config.yaml
hidden_size: 256
norm: "rmsnorm"
qk_norm: false
parallel_block: false
init: "uniform"
init_std_o: 0.00912
beta1: 0.95
decay_shape: "sqrt"
z_loss: 0.0001
train_tokens: 319700000
dataset: "wikipedia_en"
MLP neurons of a small language model. Each row is named by its layer, matrix (gate and up: input weights) and neuron, and shows model dimensions 128-255. Each number is 128 + 24 x the weight over its row's rms, rounded and kept within 0 to 255. Numbers have three digits each. A neuron's up and down rows have the sign that makes its largest values positive.
A block is one neuron, or neurons of one layer that tend to fire together. After each block is what it responds to, as a language model described it from the Wikipedia text at the highest values.

L6.gate49:138127111150102102139118124122170101106120121121144109151152094122130189130154107122121143133096154141099166106153102077110149087100138125131164149117070139083173145128080086102126153125119148123130112139171103121116128110112130112160131105101087158112127147130120120169158160142144129135099092133109173131149088134138132183138121115123157102089126095097131185114169098121134136124133
L6.up49:076113112183129145101108131119134145149136137104144113153134157122121128176130207159147133132159138118164120087137140121160075135133167116113143129124141121134159110160095171130123177123112126133117121136147140129144164120104108152137108151145145111095150121158176129109103158160107131156163115093128178132151144132145155153153088126115135115118076140073139106131137123087130148117130
L6.gate75:156159139140133114119131153174120148118145120143143123147119152129130175174124109134100120110092144129125115146122151112114153124132160121107133121105112111082101138133090120129143161131171079112156122123165162142122124121104105129162100099128117156124105091141165153103128128180108128100137098070145143128153127195140152140154083122103132096088101115103141154139120115100192094189120
L6.up75:152107128107138103104112096114133142077112125134083098128133132134089119129177146133169121099160119144157096154118117143102167103190154056107101132107124113109128139137132163111149130119121122140148126100160119112123133117097133164128103111090091148145124193110114159130135150096147141143122076093129157132134135139114160088100127135131151088147079144160115115130161119085150147184118
Later subword pieces or second words inside proper names of people and places, e.g. Dewe-y, Seym-our, Ewood Park, Marsh Creek.

L6.gate220:117176168109138159099162116134134087117104140118113149116136154131126084121154178143146102155145105160146121089182132115101070090115117123125150148097107146128130112116130137104170087104095110089112123128137155150141142136120086112082160143123146122100124100119089085080124115155120140130149154150116120130124151151133115163123150136100122118083067113156131172129109119139107118154123
L6.up220:099088169128133133142132123096094134124138158155123140132132116095148106137153139136107142110121147163119099131137129146159123104157135098204110133164091136150087112128063158123109105120121148230137142120115153132135098079107063121099116118157156111127140145140127099151155177155111158135180174107124119141142162122155134108138098111142103142104134129144135130082177129153138108119122
L6.gate392:127136135114164174091082159121151136133153158098142112150106130145121109149126167155117060123154102132139097144129115147150106118124108123121126087150127167160127115114118166109128103109123158134123131133082119138154132121062153129144125126099158110108123151147133157145168143125153133101117175114170088117181191079165113132113130157091064132149121114099172161143134150145175120097123
L6.up392:106120176171139153173168111174131122155119144166190079126094114128116135125103164157156113140105150154155117127120125095142117120139129109127130163094133155129119139127093144110091134142112156148100136102114154107145097123110112157127115131173127143143127144143119105113159138143116123142139147112110167137152148064125102109126102132109116134120167097143101122111103095148161074114113
Conjunctions and connectives (and, as, with, colon, but) right after a completed clause, usually following a comma, in expository prose, e.g. "grew quickly, and by", "just as he", "property, with an".

L5.gate2:156103121115121131086140121129145121034114158125129148139098160168145111107130102135122110102098146120133120157137139135144140102143136124169106140111155155128149068080115135089163122154123094129132139152109128126134145147146177098152175088146098114167126176097109128144160129108109153096094141119125144130125141113120148110091086109106152200148131118170138146155127118168124109095123
L5.up2:105113146113134110125119129141147126111098125145152173150133155145138094087090142131141118121165138085119100127121107115103150087099125106115156124153134142129116181122091139093128132147089130145135119092102137193122090127109146103155127139165079142129129141117126163075128180156099140097095129098151136155126166090162165161116132134089130153148106138148144113121099150117134108136148
L5.gate62:128118091121081096112094120137115132117102158143140119152093132168114123130114121102114104128122110104102125144121108168129103105118100118112115122108120096108135144105143103104148141146113130130145128116146121141179149120106145145123145170154132150134114145146142131123175113114108157077114148164134200122157129102145145166109120138120112096103128092122126147087152132179130128104195
L5.up62:139103137128153204136111122128124152142124182153106102136119152130110137106112185156143080113116077128120112113155147103118123088147122113121111151109139075149136122115154141163093116146076105137144128142117126157159118141112106172119122106128161110123084130141195118142172124125144122133125153114160153134114095123114156156101145145109104109145136112128167117127176115112157125121120
L5.gate118:169101164108152140140145098113169127137136182105129154136155116172086111119135114146166115139132110128130156134128132141112091126098113121103174124106161090103155175124181139124111131138153120104101138127138135133179138161106159131102155109125168117155139126138121127131154133073123087138085171160114172088150166127130123127174168129112123140147117114142130141111198140092124115134122
L5.up118:130126131192108153113177104111119136106113145092153164112122140131129119140121154118131129156133124172197099106126135113124088121110156135088178151127135086138133135104126129115178107125169148168087144089153104170098135144125116117128181135144100100171132171125137093120121115105161173143121109142147142113128119094113142151105114139103119107139139133126110143089094094167132138111146
L5.gate182:114152134108156147186112118107150154173158152123140142157152117154115090120149122119114132126142066118133153086135129148152102146127088136129171143154126137130086158122148102147106133150119127128123129133172103142111104104154149119125167108120116107108128121096122127146175115100115144126084113137112154100161160151134072135150136129122120145145132127150133177134161161105146140139151
L5.up182:127140132118142129148137093098136119151136142168142131155100145149153142096174120148116167141128153119141124126124148107154112151156083103189169121143148156136122160140175146128129119155136163130115144105125133162133116168146120125127147132124102116134174140150141118138143138141097115131072112128123146094123164112102107171153162118141104119099143157134122167142119139136128050137159
L5.gate439:150147174143103081124082086125129104131113135084159125136129149162106093125116134113105120136157162108136120122130130146097103108093146112145144120109097150131097158104171122151128136110164082162130142095099093104120120109140166126090129160122143097093093133154124115148150164134090145108090133113155123144114130133112111152148132114132145108101147112081125134155146131177126098153136
L5.up439:153133128127137126093114142124135159113086163112137148114157133139118105129140074122102148108163104157131094124104128153169081152169093125145136150113127154113128128097149159103113122133118144112127115127092080112089168139139135179108158131136132111118157191141131080106146114145127123093128152080133145136127143095181137154146134099077086147158134149136149171162108113124124106140117
L5.gate460:096108142076148153140125144120146147132105104134134117128082117143156124151076131163128092106104110106092126148115134133139152132131143135162092102103132174103159102114078141174135141121107129142120145120138126120167121157139116145126140142099128136133127111146109140181091158146122114088141170114112132094137149122128100154098110129115168125132102152158134155112147124126123102145154
L5.up460:107146119164094096137106138165108129121149103142164147137127098194129087113141123128161118102113142150124138136151128145137168119114157121131130126112116124128126067122115120182125139121123098160142092087112118144101146148081163181104150128080110151130099135147124140159123103132155132108142146135154112092108091086081129146094120093133102168145110112136150173165124141165110104151130
L5.gate465:091124135142140057140109131129138166113137145107137148122137094144138147131120132132147091153151145110151080113130150093117157098147153125167133132134121154136083115080120150081126131154151110155149135128117113112108131108169158142140147118152182098165155146171142101107156163127140150106111138126121130136135120138123090140113128150110096114109134087118103132133124097099118130136145
L5.up465:135108114138096085117130127147124163092112073125149140108125153149151117118129085099133101085154124131122114111121131159129128092187134139124165124120135129115113114092188166121099133178150141154162155141121149133144097127120112142122120084114141107201113164133139105145164153128166141131127155115135098149146137151149108169070112135118164142142127117094137140120124096108153166109111
L5.gate556:086106142099116118148171087129110112150155167152116160103119162154148130099105112113126119156158144115151164127152166124129134135120106092105081123165116145111127093126123110126098138101088098109128139113095103142126105146121132132134105130155116101112113143159086141136114150103118144135127152135154137127101130153097133140126152131090118136107126104117108094102128168116102144115103
L5.up556:095113124119122081131133142165128143123108161095118165160145155144141129131169110148172133112157117151102187133103130110099158115155147106138159131148126109174115151131132113149139141133145139128121141080142152134123109152138128147116100112131128109155142165144139130107079121137171127146135188105138101141139136175158185120152137156127107138131164116140142149171118134084151117150148
The word as in any role, such as as well as, as opposed to, as of 2006, cast-list "Terry Scott as constable", whereas; occasionally word-start pieces like st in stabs, stature.

L5.gate120:149134137126109167128138142145138135122136130115156103137151158072132093078133124128065158129112117109137127148158119150124153142119146091114108129149110142152119120120131102082162112102081132128163118121110120069131155127142117185175135132113137127170125180160088160093113148157175132120137163127119119102118110111104144110135099151102139111105122130156116117120114119119182103166163
L5.up120:109148136157122185111087130130173145142162108127133157167131117100109144149119168128102067126085062122123164156154110104137104144102105143150115155114164167119125157094125164124121133117104126127130134134130136113155168091119118107131137132100147159151128124130152128154173120114137135143140150099118113141148153113125178127099112198168146149121135138082155131102123134103124053094149
L5.gate192:161133101117132124160118157126110161138117154096134137119127156099139124140102103140099119124128154119115116094153115128087143118087129097052137144179129141099105106087169133107117117145114165059145101196109102136171095167147103071101167109117118134121103098149091143145141100156156101125085156086125134136106115102090110113094151135165140106141089121111141127095135146126085141103149
L5.up192:146174166142141128118121130091136082142120128116126114114119099082134114116090116106100127143093124115133114148115129124147152117148113135119137114147177166137115116114142152136121094095096106124144132129094110124119111121191163117089148152102151096104104087119114136133145136140154099109120116131132145145097137124125086150153108109117111192093083131147131101123116116120126127130140
L5.gate236:110127127133163140100133091137153119129095063075155109136137142114134111137108168124143104127110082142118157109070150158169169129152134124103127145141124137159124136104110120085118083124079143102134129119155159139148132126126106117151184119118159120162130118100116141169156136114102165122159145083139137124109175123166118159131112137156153126111165162087118106162104121118126060126113
L5.up236:144112117134119176134137167170133155155082164091154156115135151121094144119096143135141129108134091137145093128138146177167130086142161116133106101143137158150100144127141158070144105112091061108084135152137157125126115111170100058121163112139167120192131095143115134140124165124142152101104118085145118094146121122088131087115146171127143085134085104088109106149120139133117133093135
L5.gate315:131156117100152130175151139136135092092114120122130135089138172102131135164087153107157143141080123118124128167121176136166120129171139156133123096098150156177167105127109133121139102149111119087050114118151100113160119097145112124118149111144151128162128111107135149122160097144099143099105106112123119140158165133114051166109118117170137163128150123142133130119174120115129115133087
L5.up315:120132143120111125126160155164143126063121153127157144092126141094098114138135166125155090132108087081118129137101169135127123111150112107153114125113121137143119117122101140146120100139128148115101075124161125129166174123184121102133122102127127122106130108143145163158156109151117126163124130128100117150151124085106074104101102132141117172118123121154132133107114131108112124120085
L5.gate408:131080184131128161127109121156135134104083138167126124095120151129132091142108109192118080129103121115143106164140089152135142120144139111107083088165169123147185104130102176120171104145108129112086122143132136126164163125179125141118139136096152132168118128077167121126119157134142152100123186126109143128141140134060099101114146125126130148133107111159120104148114089117111123127152
L5.up408:145161153118129112113114120146183097095079116127143151128113136094115139109132125134155144127099117108101103151158128123162175138151129142147118091140096140150171144111120147117176122087093124114135133122141146149146142136121142118124129107080149080145055136148151138108152123109127138105168161120140132160164122106087114119103149115137134109125122079161111162115087107110122112137106
L5.gate415:120127186127102114160130155131178103073129096129148149127130105109132125101135136134085128097122112121095132113103177165115143135150154120112122138137111150161109099121073146102152084132111159147105107127134151121091136098137122099184176123103176137182133139114098152187138143142136194151101141111143139150143122128125121137095160164153136139120136146136089086140131134121129163106145
L5.up415:158101126079182134086114136129123166106148127158091165128105145168137084101144099151046109098108096151105130136083133178154148153141093112126192132167156126148104123099132167106117137104117111125151120142117119152107132108147096121121139132105149160152104146146142153149073135098121140149157128096133156145143092149127098141134137209136133135109120146130144125130142144086123130112100
L5.gate475:133118152113066105120091111111118131058073126095117186135131165112107160101162131180121132117131123124125123138086166127142114152166119186126169142147078115123127103099097120115125125074083104153110135120141130108131130097152130103176155162093105128176101139106157143167141194104141168117134163105133118134122121094105085131108117147131139137117147119119093129104119113127102134140110
L5.up475:117130129178123123092079151118119170123118118126102160106105179085124118115140094157112130102103093166158097153098167146151136128149112165132157107144109178121121098126110153112134141093101092152094111144141159112127132128159092094162132133133120125136136128102118111126141155084155139120132159125140124128149114104089120098113131156183113125127143137148122135120149134119129121105117
L5.gate581:132113144150170163136143112179087100155154111125172116126156100106122148156101118133120116121105128133105158109108106152131109066105143126106115190149147105145127116133106117112147136109115122158123165118125132165137146161163182125133190138144108118159135055113149107128129110124112107114111159075133122140137127152120153138090140145131108144130088127146158158138110131150110140089170
L5.up581:162106149132118150133136152126158092095141126116148146158107087137118121146111145154150114149073139140135104134123153126177129108100108105154126159147104107125150129135152152077101129132136093136118147106083155121145113098149153101107161151101134087127170125128132122130130126158111157105138123121100104115092156138131104107154145138113085117131140126138163112177082099179105185093150
Second word piece right after a lone capital-letter token, strongest on the z of GHz, MHz and kHz, also names like N-e-braska and E-s-timates.

L5.gate131:133117123114150118125121112130184094112182155087161157132132141081117094097126115134095098148129095150124081172075139100148112145159121132124160121086087127131108079142130116144078119079139080134149120146115079142110134070128127139079133142141149142127124120124110119129151154127092140141127149112099102141121134132140151103142140155088146121135135155153162118153134140100156122124128
L5.up131:110086146144152112139102145119110148156133171160115100156122113139132102119108149092146115092097113159108176137144104110141101159096095142106140154157151094064164105123106176116115161142101165088147146126102139094095122135088107133115063136139105105104135099146154149149123140093177166139121088109128123094117125130122109140116115129128166079135118164122099128110151128082112153187111
L5.gate241:138131116108108136132153136126115143117153112090126111127140165143127120140121101146164125161110144129142165106109127100122080106085157153143136153117102179104134114089166139094151136114108153092130124121117131125150105128080103103127087101137118123135145221137148118084139114152112113118095132142128129122079140111164091126147128179118142112130145134126141117135169114145116166140139
L5.up241:132108141106101112121140130165078122111119153099114145111144119142113109090170116118193129123138153151126153084121126127128142115089141143174126126134079186088166128106139120119133085122124143130125106093125133162133140117116112162114074172115183121073128156185113112101144143140130155103132101129143140157144113120128104108118124147115116144130216093120121114132153112167124159150115
L5.gate311:130089150156139081155169144119104134149090158148097164180150093119147139136140132146116111163108145095091132140129118100155098128098121157109096125129144139127149064123089084103083160127130141117113110127085101128157114129150137076123150153138101148125128130109165146146130125109120147100184144105100125141136114115138116095105126147129149119150092150198125109140115129125135081087140
L5.up311:140120137169098113112113125134143114168147095130117121127130140148099133124162097028152105132178150128180126144114118101110145158079123142114152117128086113098146098122124136154133112148131111097170143132138110139124128100098104142114094143116127119119119161140118166048097125148134142159104089142107116119126081152139134109131115089119114116144142133108139115112136131126113162160127
L5.gate336:151115139132102150150086132104141126115087111146166108125148130126106151121061126134117100137107156088115148101085110131121099138125167088083147183096097101165148135143118113108160135119143098103073152134149139065122153132093127151151125139134135135129094137134133090104135141121149123113146125150157173157173091130114115107123119104109157136129153163154079111107174145137149132132122
L5.up336:099130131193081105159136154100147123171101154125150082143136052131151119142089181143113144107130116130148135149134132153129120125121109151149122140118153104158130107152135123164173125132143142089110092136125151108125111151145139101117062122153082073116076181102105100107101121145103109142134136127148118155131109122113119131130099112128108091133102134151130138108128126129132136132125
L5.gate349:136156111138138122122160118089113137125116178119086136134148101071113103153132094174083132150133106104154137139119131147123139119123118108108156169141132152132114129107122111097092152116146151123126120145120123119172112121114126105105159128066081157124101134130178141128135121117153150153111107153122093107129119140132125139129160104146147058151153150114098128164135115129121154160147
L5.up349:123119140161123132124108080126097121147152144111127146162119148106116138092137157135144098174132107145134137104084091132095125094124132083184120097122133123125115119145137115093139124158101151119083140143137124152127123130150100127157095146125104105086162156139125120096133109140128118119131107137135123089129110147133156161120121115149132133118088141100096099159137164097122175111129
L5.gate419:123137156139079131104127117132149120148173175136127138120170071140091124161145113124174089131100142131158153107108132156141142140130118118109123130148103084147138097083089147127109155133131110125096095130116146111168149122076124132131178101125101121118100157121180178140124127108171125111130130129150115138073107112133168135151125126115137160142124110118188171159139104144126111163093
L5.up419:106086120139095142115105122127095165113125131163156087156123107113111129162098143141123133112107130129139139160094127154112152110093130115137090143147096141114128088141112103110102146179161110091170119112138165089165164128102144089131122128127162099127154156151139187106159128166097120141106107140127185164153170124164157115171098110093105125105116127156142168146157114127082136172122
L5.gate487:093163119125081125123139140091151105145158131080165102139081122120113113172131121099154114121124116090151122113146128145121086113129128144142145138136133094148113143120115087145116162164103092154099171160108154172085144047124111149185122099118129122127115138155159153172152114155152153119133091150114128169146098150119109154115126168137119096140126097090124103135110136115130140150129
L5.up487:115173130164071160132126113165092105096159126138117113191095130114165118152119132153113163106153123141122169103113133138102153122085139138123091119141098100113104068135138125136116189107149148114132122106177133127129121098124107092106119115122159134085126152129137096148114119113172110121120136124130127133125137103138125113155108085093153120109154107124133098137129138137131112129114
L5.gate500:127112133130107101113137117118096086118140155160166123100148176131137134136131102129160106126139174148112145114099111103145127155131157118161127104142117113102116123139146093119124148165091143139214120099141162104147101133124106178145103149148145090108135210109123127141102111146114143092095111091096106124152115107115095120156101104141112080140162122128124136120131153121119095134101
L5.up500:074136117184135139090107116146123111168126149130138185145149141112133108126103144113121142132117102153097174115130140088124132127136080115132120155111107149083134083171144139093128114106133137127129090119146103124115105121109055140166100117140168124111106109124122180112137099114099137125126125136118150170181124126133131150105113192125185111119145134175111115150122117112156133105079
Final word-piece that completes a multi-token proper noun, such as a place, club, or surname: Chattanoo-ga, Urugu-ay, Toba-go, Redgra-ve.

L3.gate259:121086096108153158164160139084146123143135141135149137132154109156162069089106154147165109154104145133095157121109130128146105132162112103147123126127139130154134124169090153079121111113142126158120094129126170154146109138133100113091115130166166141117108149112119129104115117105119086129164109142141147133118074113107117141091145127129134159105113158126142145116133161147107134135122
L3.up259:172089128124093149154134120157111121145125128146168160127134143153108114116113166120144163116124100107100143114113119127101135150127163096107114150114132095159117174105133115125143134117133106168165130120122191121122078088107140131121145173092132134128160128104133139170146115135099126128117080089104135130129139121140097126138099109123104109101100156103150133172101139122160110115102
L3.gate274:135108125120110112177124141114186124131125146121110097131140115090169137135145105127123151115146114105113117133154154122114134115108124118167132101150127145146163131086115108151166123096117103068092112094141136170132101111091133115118170147150123138121112114093130117150155149132091128166134133178132120145134169104156101109096171143159113130114112117119145135129125146151141156088082
L3.up274:127156135117117122139142145117106132139144155119120108098126155131123120144111142117124100138093125170098125150113178112156119176114158066134113147141148153106125128143108121118090153113129165137107156125138172149146122107112122135116122113094167150131129124142124064117143135115133131157125157143120106109092122111124147140115118131136113127101129119096125113168132102180175085133114
L3.gate604:175151115129126102099173136079129164131101145152161109135155117113093121121128095168150146171108112098155163139133161137079119146117094144135131121101129148153076147109106128179115099178118128126150118155117118135135152135104184128144136096141108138125129117191116176085129113112134169137108134110131151164154115118182092141124171096106168107128128103129148146106088137119119140148131
L3.up604:115150142191132125110124178119135118180139176116117174122149109079107152148132153168128143123072146123116177101146134120125090120129108147130122096129158097149108128125128146167132101137107124144110161119155125136108101143154131110174162110145147119139132111140111109114139083142130168146095176094151170136143156131142077135112114093136154127096143118111153165155099151128111154148152
L3.gate623:149123141130140123125131105128125097107143131099134159119132151150145075098110127151102146128096137118117148166135100178103104140155111079137116100139093127104179120107110134111125104123133071117112134119131135167170136075095107140137176122090143121156135153076131148143132128123114109120093120101122105114129152076144093114099149121129130109110126153124134095124081108176139110153168
L3.up623:129114135145143119116137081100112132088133148122127156156120157167131094103112137117108152142106090133140157073109122171128123196124121131130106129123105152090137097119141124162133124129116114120095143101134148145165094096107125178127166173118166116170165162113108131133149111117098110129086171133139126108112098126141084182099144143137134153068115127093101120143086170114181140138146
Mostly and and or joining list items or alternatives, often after a comma (national, or even; temples, and), plus as in known as and plays as.

L6.gate72:099125147091105117087100142154119098114133129161110143146157151105129140112074103102078140118146097078126164128130133121146139107141119129111139142172109123207113131116102078140115135146117126110112098127164146095132131134135068088132156139129168076131133131134153160138133122148103129142141134091112119162145147105172069081125143183125157103112175138083129093114104115101107104149120
L6.up72:122129147093185104080132141147149110123171140095098132142105145097118125080111135131141138111105079111130067132163122127139154122173145155103178119164163098168125203107136113094119138093098134124139147103105171118148118116108114150122191163109146100120118107097106144162125079107126156124123151110114091155131160138145114142082124142123116131143088116103120119128098118064119083140124
L6.gate90:130134162144090146101155124165123077147110138132154143086128173149075104108146151151065108098150107140146104113164129108126143108158096088145161112129136132152112144133096097159113086128163131162108095106116178118146086115101149160122186161079137114121133133146141110142121103100154108111108148104119096122164133089116075096147123131142184161155113126118109137076133132154098135136111
L6.up90:136146119117159131127127166136138141101124133152124131094138156099078109112115116126146155130115104188137143104107142140117155082134120129125148106139127106140123125111110138119117155122138142129139156117122140109180127112151121061140139176137086151091120137107104116151134095093137127180129149105149112152120103143111091132117105134092158150151147166160112116091118167143108135128120
Fires on the second piece of a word split into fragments, usually right after a capital letter, mostly in proper names in lists, tables and sports results, e.g. D|iósgyőr, G|heorghe, D|arlington.